From a checkpoint of a small transformer trained on Wikipedia: normalized queries and keys.
MLP neurons of a small language model. Each row is named by its layer, matrix (gate and up: input weights; down: output weights) and neuron, and shows model dimensions 48-175. Each number is 128 + 32 x the weight over its row's rms, rounded and kept within 0 to 255. A neuron's up and down rows have the sign that makes its largest values positive.
After each neuron's rows, "fires on" lists the tokens most often at its 100 highest values on Wikipedia text that the model never trained on.

L5.gate318 [143 149 142  69 143 123 136  78 137 175 113 117 133 155 154 128 142  88 128 102 133 170 174 102 174 106 150 151 154 126  93 103  90 167  53 134 130 126  63 121 216 101 100 148  62 142 221 169 117 130 100 131 127 195 166  79 111 103 144 148 115  70  74 118 130 123 158 154 118 109 153 143  98  79 100 157 153 135  94 115 151 119  97 155 165  62 166  74 185  83 165 165 141 123 152 157 215 173 140 153 139  80 104 126 148 141 140  84 117 157 140 104 157 158 124 119 140 100 147 133 120 121 200 168 170 141 149 165]
L5.up318 [135 145 113  74 185 109 164 133  94 143  89 152 154 141 152 164 117  99 162  84 113 115  85 124 183 178 161 131  99  80  88 190 117 121 123 114 122 143 146 116 157  45 107  93  99 169 168  99 162  89  59 117 132 177 150  67 117 159  78 133 103 114 109 150 101 148 128 180  85  58 118 163 136 141 139  97  70 161 102 166 137 154 130 136 129  49  99 100 192 131 153 117  88 144 141 138 171 152 126 193 167 177 156  60 132  98 132 158 141 161 102 102 139 121 120 125 121 108  96 148  60 155 139 197 183 143  83 119]
L5.down318 [110  68 103 178  89 138 156 169 150 165 155  99  86 111 102 183 138 132 105  91 143 124 129  95  83 138 106  97  90 117  91 163 121 147 198 127 102  77 180 134  91 160 138 145 123 120  89 117 151 134 113 170 111 165 101 147 139 135 115 119 101 133  97  95 161 105  60  80 119  92 113 106 146 154 176  73 136 159 188 163 145 143 137 118 158 182 109 175 121  84 152 173 110 172 167 167  89  69  69 136 134 117 171 148 133 123 107 174 146  81 147 195 134  78 195 137 133 138 146  73 145 146  84 147 127 143  96 143]
fires on: "a", "th", "am", "or", "ek", "ul"

L4.gate292 [ 81  52 119  95 137 133 121 147 117  64 136 119 131 142 136 124 115 104 148 142 159 116  85 108 108 160  78  19 109 187 157  65 156  90 112  91  98 119 101 144 108  52 164 130 177 176  89 153 149 173 130 142 167 125 134  77 105 116  72 133 157 162 158 113 115 161 148 134 110 122  90 115 202 134  96  82  56 132 135 164 144 107 119 120 164 154 130 143 102 100 116 144 155 193 142 117 128  69 112 104 167 149 148 110 116 115 119 154 123  91 125 101 195  62 155 118 146  93 143 170 108 118 139 194 103 109  99  95]
L4.up292 [128 108 102 128  86 128 109 165 121 112 123 146  70 131  69 162  92 134 161 164 101 144 132 106 138 117 181  83  79  75 114 134 151 109 139  86 112 124  49 172 174 136 114 144 137  79 143 135 124  69 152 130 130  76 142  96 144  59 118 118 192 130 141  96 149 135 169 126 108  74 190  72 159 131 115 132 145 160 110 135 155  97 126 109 140 142 144 168 159 183  97 103 122 130  80  85 121 132 107 105 170 148 126 138 128 124  90  57  86 110 132 153 111 124 100 114 131 198 181 139 238 138 112 115 117 148 132 134]
L4.down292 [144 101 107 119 196 148 140 101  92  83 137 127 126 104 148 133 125 169 135 163 120  92 103 126 146  55 153 116 119 181 120 110 132  79 163  94 113 110  82 186 150 108 136 151 119 141  62 108 148 119 150 163 145 138 110 141  73 180  64 126 155 129 171  64  95  73 147 155  70 129 138 123 115 142 142 130 138 173  70 178 138 134 120 148 121  89 131 138 133 163 130 116  98 203 172 117 100 124 114 112 144 108 107 147 143 156 115 189 117  81 116  83 112 137  94 158 173 117 143 119  89 117 158 187 110 110  87 132]
fires on: "tic", "ological", "al", " economic", " Economic"

L2.gate215 [147 197 134  65  95 146 142 127 108 141 130 157  76 140 121 118 104  88 119  82  86 187  69 177 145 124 108 202 161 149 152 124 133 148 137 109 104 141  77 124  99 118  98 134 151 141  83 100 168 152 107 144 150 172 167 207  74 120 121  80 107  94  99 159  87 123  80 154 185 169 111 144  76 140 116 130 118 173 126  89 157 216 130 126 135 123 156  93  90  80  83 145 133 132 160 122 100  92 129 113 115 149 171 129 133 122  89 145 135 166  83 114  78  96 130 187 190  67  62 142  67 188  83 148 137  79 149 140]
L2.up215 [159 152 132 148 164 117  92 157 134 163 163 115 139 149 139 101 182 120 124 115 116 132 129 157 135 166 210 102 134 142 128 106 111 131  68 158 136 111 123 132 178 127 108 115 152 169 153 107 150 125 130 136 116 113 135 114  88 106 189  41  72 124 131  79  96 112 133 155 164 151 124 139 149 138  96 163  96 188 132 127 114 194 128 156 103 135 129 118 136 138 108 112 132  93 136 177  99 115  74 116 178 106 110 128 145 100  76 137 107 105 134 111 173 107  97  59 133 117 173  89 102 122 134 121 158 140 130  77]
L2.down215 [103 128 128 210 101  67  51  97  91 128 123 127 149 173 140 169 138  82 160  72  95 121 181 138 141 129 154 135 187  70 143 125 156  99  89 132 155 141 168 112  88 113 162  91 136 160 144 158 140 148 141 128 182 107  77 115 135 207 142 150 143 142 173 137 151 155 170 101  77 136  85 144 116 129 127 102 128 109 161 170  79 106 114 121 100 131 170 154  97  97 155 167 101  72 116 191 145 128  75 107 120  95 151 116 126  77 152  98 134 103 127 129 153 164 115 129 176  86 181 156 159 100 183  88  97  98 161  95]
fires on: "e", "t", "do", "chi", "va", "ist"

L2.gate3 [156 130 110 131 173 145 127 164  65 106  60 158 146 146 116 159 134 100 137 147 104 115 168 159 121  74 127 193  72 189  85  56 132 124 127 166 188 101  99 121 128 165 131 205 134 143  91 118 111 146 125  74 102  69 154  87 168 111 113  97 108 195 131 108 129  85 103 145 119 179 113 110 145 125 139 138 169 137 150 148 147 122 175 123  78 162 117 134  98 125 127 131 165 180  84 160 144 111 147 112 173 103 144 163 147  91 114 212 111 128 121 120 113 114 124 141 118 142 155 149 128  93 168  87 116 150 168  31]
L2.up3 [140  94 142 208  88 128 133  89  87 158 130 104 127 122 107  78 130 138 205 106 139 142 118 203 116 203  81  98 124 117 141  80 194 173 106  72 127 134  79 130 125  98 142 111  94 149  89  93 169 111 142 107 121 142 112 112 138 112 140  87 146 123 120 123 104 119 161 140 135 132 167 131 122 144 186 168  96 153 132 141  93 105 151 121  86 194 135 136 141 165 113 138 132 191 117 173 140 135 107 112  76  96 114 138 164 166 144 137  87 162 128 145 180 166 116 103 122 147  91 157 118  88 135 128 145 176 131 210]
L2.down3 [168 140  73 217  68 128 117 141 190 121 112 187 131 110 167  91 121 171  91 137  81 205 148 129 171  93  93  52 157 157 151  92 150 140 146 147  90 162 103  95 113  97 163  96 106 142 136 138  98  97 148 135 142 126 147 139 124 150 162 113  94 145  85 122 130 134 176 161 146 150  84 140 112  74  61 124 140 132  94 138 144 156 136 184 143 101 108 181 119 163 120 101 114  79 132 146 107 122  34 109 146 136 180 110 177 105 126 111 143 111  86 119  84  98 156 119 105 127 145 162 108 120 183 134 117 124  98 146]
fires on: "s", "c", "ish", "ch"

L2.gate389 [149  90  84 169 102 168 121 138 103  99 188 168 166 147 119 183 123 146 134  80 114  98  65 126 158 136 114 127  82  69 142 112 119 123 147  96 115 147 129 115 176 113 156 162 115 112  72 119 178 109 164 175  82 143  95 150 113  81 107 125 109 149 119 117  91  61  95 127 106 148 116 102 140 199 151 124 122 122 108 175 196 173 163 115 108  47 155 128  61 157 155 164 177 135 109 185 116 126  95 139 118 172  79  59 106 123 149  94 151 102 174 123 154 149 122 110  98  96 169 134 132 134 123 110 140 173 117 142]
L2.up389 [192  83  63 115  93 145 119 158 141 176  95 182 128  97 123 157 104 107 200 117  89 150 133 141 165 122 141  91 120 142 147  86 130  99 146 124 122 173 105 145 155 141 139 130 180 114 153 159 115 171 165  82 108 108 153 171 212 172 128  81 113  73 150 157 172 126 135 152  91 152 133 152 163 110 102 105  75 193  99 126 147  89 138 163 101  89  94 159 103 110 116 151 118 121 151  61  90  89  80 126 143 175  75  64 104  72  83 162 158 132 118 151 129 152 103 177 160  89  90  98 154 150 119 121 107 135 154  89]
L2.down389 [169 104 109 189  58  93 184 120  64 147 126 162 109 117  94 172 151 153 210 147 102 103  92 157 112 138  64 150 143 139 130 171 144  94 154 130 127 142  95 126 158  96 156 141 126 116  80 114 112 140 126 157  89 130 209 161 142 174 152  91 170 126 116 131 174 175 142  90  81 124 114 121 129 115  87 117 165 122 146 134 113 107 152 146 128  84  96 138 114 147  91 138 129 104  91 118 124 160  89 105 121 182 127 122 100  95 138 115 129 117 137  67 135 115 142 117 171 157 112  55 174 117 129 149  49 108 142 105]
fires on: " Ro", "^{", " Po", " main", " Pu"

L5.gate501 [173 109  98 136  47 161 159 181  73 147 139  99 182  89 103  99 115 102 140 127 136 127 138 166  99 140 112 121 126  79 117 174 141 153 123 140 106 157 202 134 143 218 167 195 134 139 137 130 116 136 154 141 125 183 180 140  98 194 140 104 176 162  93  84 142 143 147 119 140 139 109 109  66 129 147 106 135 101 157 123 160  92 159 127  82 118 142 190  45  91 161 113  94  85 124 116 125 164 112  91 125 146  92  79  74 123 136 189 142 155 130 136 106 131 156 135 109 192 131 157 135  78 142 100 148 111 115 143]
L5.up501 [107  99 108 168  88 142 107  81 215 146  70 161 100 135  86  84 155 106 122 159 132  87  78 137  92 185  78 123 122 155 170 121 192  77 125 111 110  72 106 149 167 130 148 136 141 195 176 135 148  81 119  95 176 113 143 106  73 151 110 131 144 178  87 161 112 129 103 115  93 124  70 111  90 112 146 125 100 114 129 146 128 167 123  86  68 213 135 139 174 148 173  99 118 153 198 140 135 113 116 114 223 166 117 146 131 144 139 124 145 102  90  90  83 141 147 141 125 108 162 109 121 144  89 143  87 158 128 136]
L5.down501 [151 121 113 158 167 116 143 123 168 112  84 156 103 145 127 143 140 140 174 121  97 105 172 116  77 129  52 105  73 123 150 144 159 153 117 131 121 181 167 112 146 123  80 162  50 111 140 137 158  95 126 157 175  78 157 126 117 109 147 126  72 120 195 131  81 109 225 101 113 126 134 135 145 151 120 112 153 112  92  99 108 120 146 187  75 171 127  97 142 136 101  82 125  62 131 157 158 130 132 115 111 124  70 173 121 182 111  89 154 123 168 113 179 176 137 116  92 144 108 139 145 120 109 209 186  88 107 124]
fires on: "-", "ing", " such", " most", " |", " known"

L5.gate239 [ 88  94 110 112 135 163 131 165  97 192  89 140 132 147 111 149 171 156 132 117 135 185  21  77 146 115 173 121 104 145 180  99 102 189  92 171  89 119 125 100 116 125 114  98 108 143  98  86 176  81 143 141 177 161 122 128 132  83 119 138 117  93 140 108 128  22  84 113 111 154 148 113 182 136 116 121 103 142  67 118  91 149 109 125 137  46 102 127 106 132 124 154 116 167 157 167 101 141 128 174 161 123  45 133 105 145 135 114 160  98 144 149 167  96 145 142  73 157 138 184 146 166 167 143  69 109 166  82]
L5.up239 [119 115 121 112 153 158 149 123  54 175 100 136 120 151  89 109  64 151 158 104 131 116 173 102 125 109 164 128 150 124 121 135 175 139 159  99 179 175 129 117 116 106  93 154 106 138 121 113  99 118 196  87 101 134 113 133  76  89  79 134 158 111 211 114 121 107  38 102 140  28 139 156 119 133 147 133 173 106  93 154 171  83 107  92 122 116 122 109 172  78 180 118  98 118 107 107  98 103 157  85 125 147 152 114 118 121 140 159 146 113  97 167 146 137 118  80  38  78 116 159 180  90 135 137 112 151 109 131]
L5.down239 [166 179 111 120  54 137 121 124 140 162 122 103 199 124 116 117  98 135 127 136 124 110 101 193 138  87 135 134 163 143 134 151 149 180 113  99  97 137  91 177 145 155 121 168  81 147 125 151 115 133 164  93  49  97 143 153  79 111 111 144 155  98 144 148 150 187 118 121  96  50 133 180  70 163 130 137  86  86 109 158 177 106 169 104 114 125 109  82 182 105 163 116  92 100 127  92 148 104 144  88  95 159 185 153 106 122 120 164 146  79  80 115 171 143 136 136  78 113  79 114 111  83  64 110 136 118 139 126]
fires on: ":", "t", "k", " type"

L4.gate300 [117 148 105  91 129 112 114 147 130 182 145  90 167 163 112 124 149 190  84 108  89 251  96 145 102 104 146 112 129 136  74  85  82 150 143 123 106 130  97 121 118 116 162  79 115 114 170 179 117 117 126  43 110 123 118 126 161  62 140 108 157 133 144 165 145 106 136 147 113 112 148 110 184 151  83 132 159  85 126 131 156 113 136 122  87  99 144 164  83 120 167 159 101 109  80 127  95 149 135  60 152  52  83  71 154  96 136 102 107 109 119 112 128 129  81 135 107 180 121 106 175  65 108 181  72 124 151 171]
L4.up300 [ 63 165 100 130 145  95 101 116 145 153 105 138 189 200 198 172 154 136 120 119 139 146  97  88 153 111 112 156 114 110 119 154 113 127  92  98 107 107  69 152  61 128 132  96 135  44 172 168 161  97 115 111  77 141  69 113 120  55 127  93 129 136 121 150 146 103 127  62  85  86 128 127 153 148 137 116 149 164 122  98 145 159 162  83 150 119 130 117  94  62  52 122 108  67 154 103  98 119 131 142 109 167 147 158 103 146 171  73 164 137 150 108 113 142 172 152 112 172 162 154 105  94 143 122 163 153 158 165]
L4.down300 [144 167 143 152 153  93 186 146 184 108 127 119 150 125  56  80 126 133 158 119  93 133 104  79 128 139 130  94 118 154 128 154 139 175 137 145 147 176 163 100 177 102 126 102  48 217 163 130 167 117 117 143 111 147  60 185  60 115 150 125 156 188 121 182 129  65 168 144 110 122 126 150 150 127  91 136 201 132  71 120 127 146  67 120 110 110 111 172 155 146 123 120 139  92 131 133  89 171 102 161 150  65 114  60 149 161 111 133 140 153 148  65 102 123  63 160 170 166  58  65 158 100 135 145 109 114 112 111]
fires on: "p", ";", "8", "9", "–"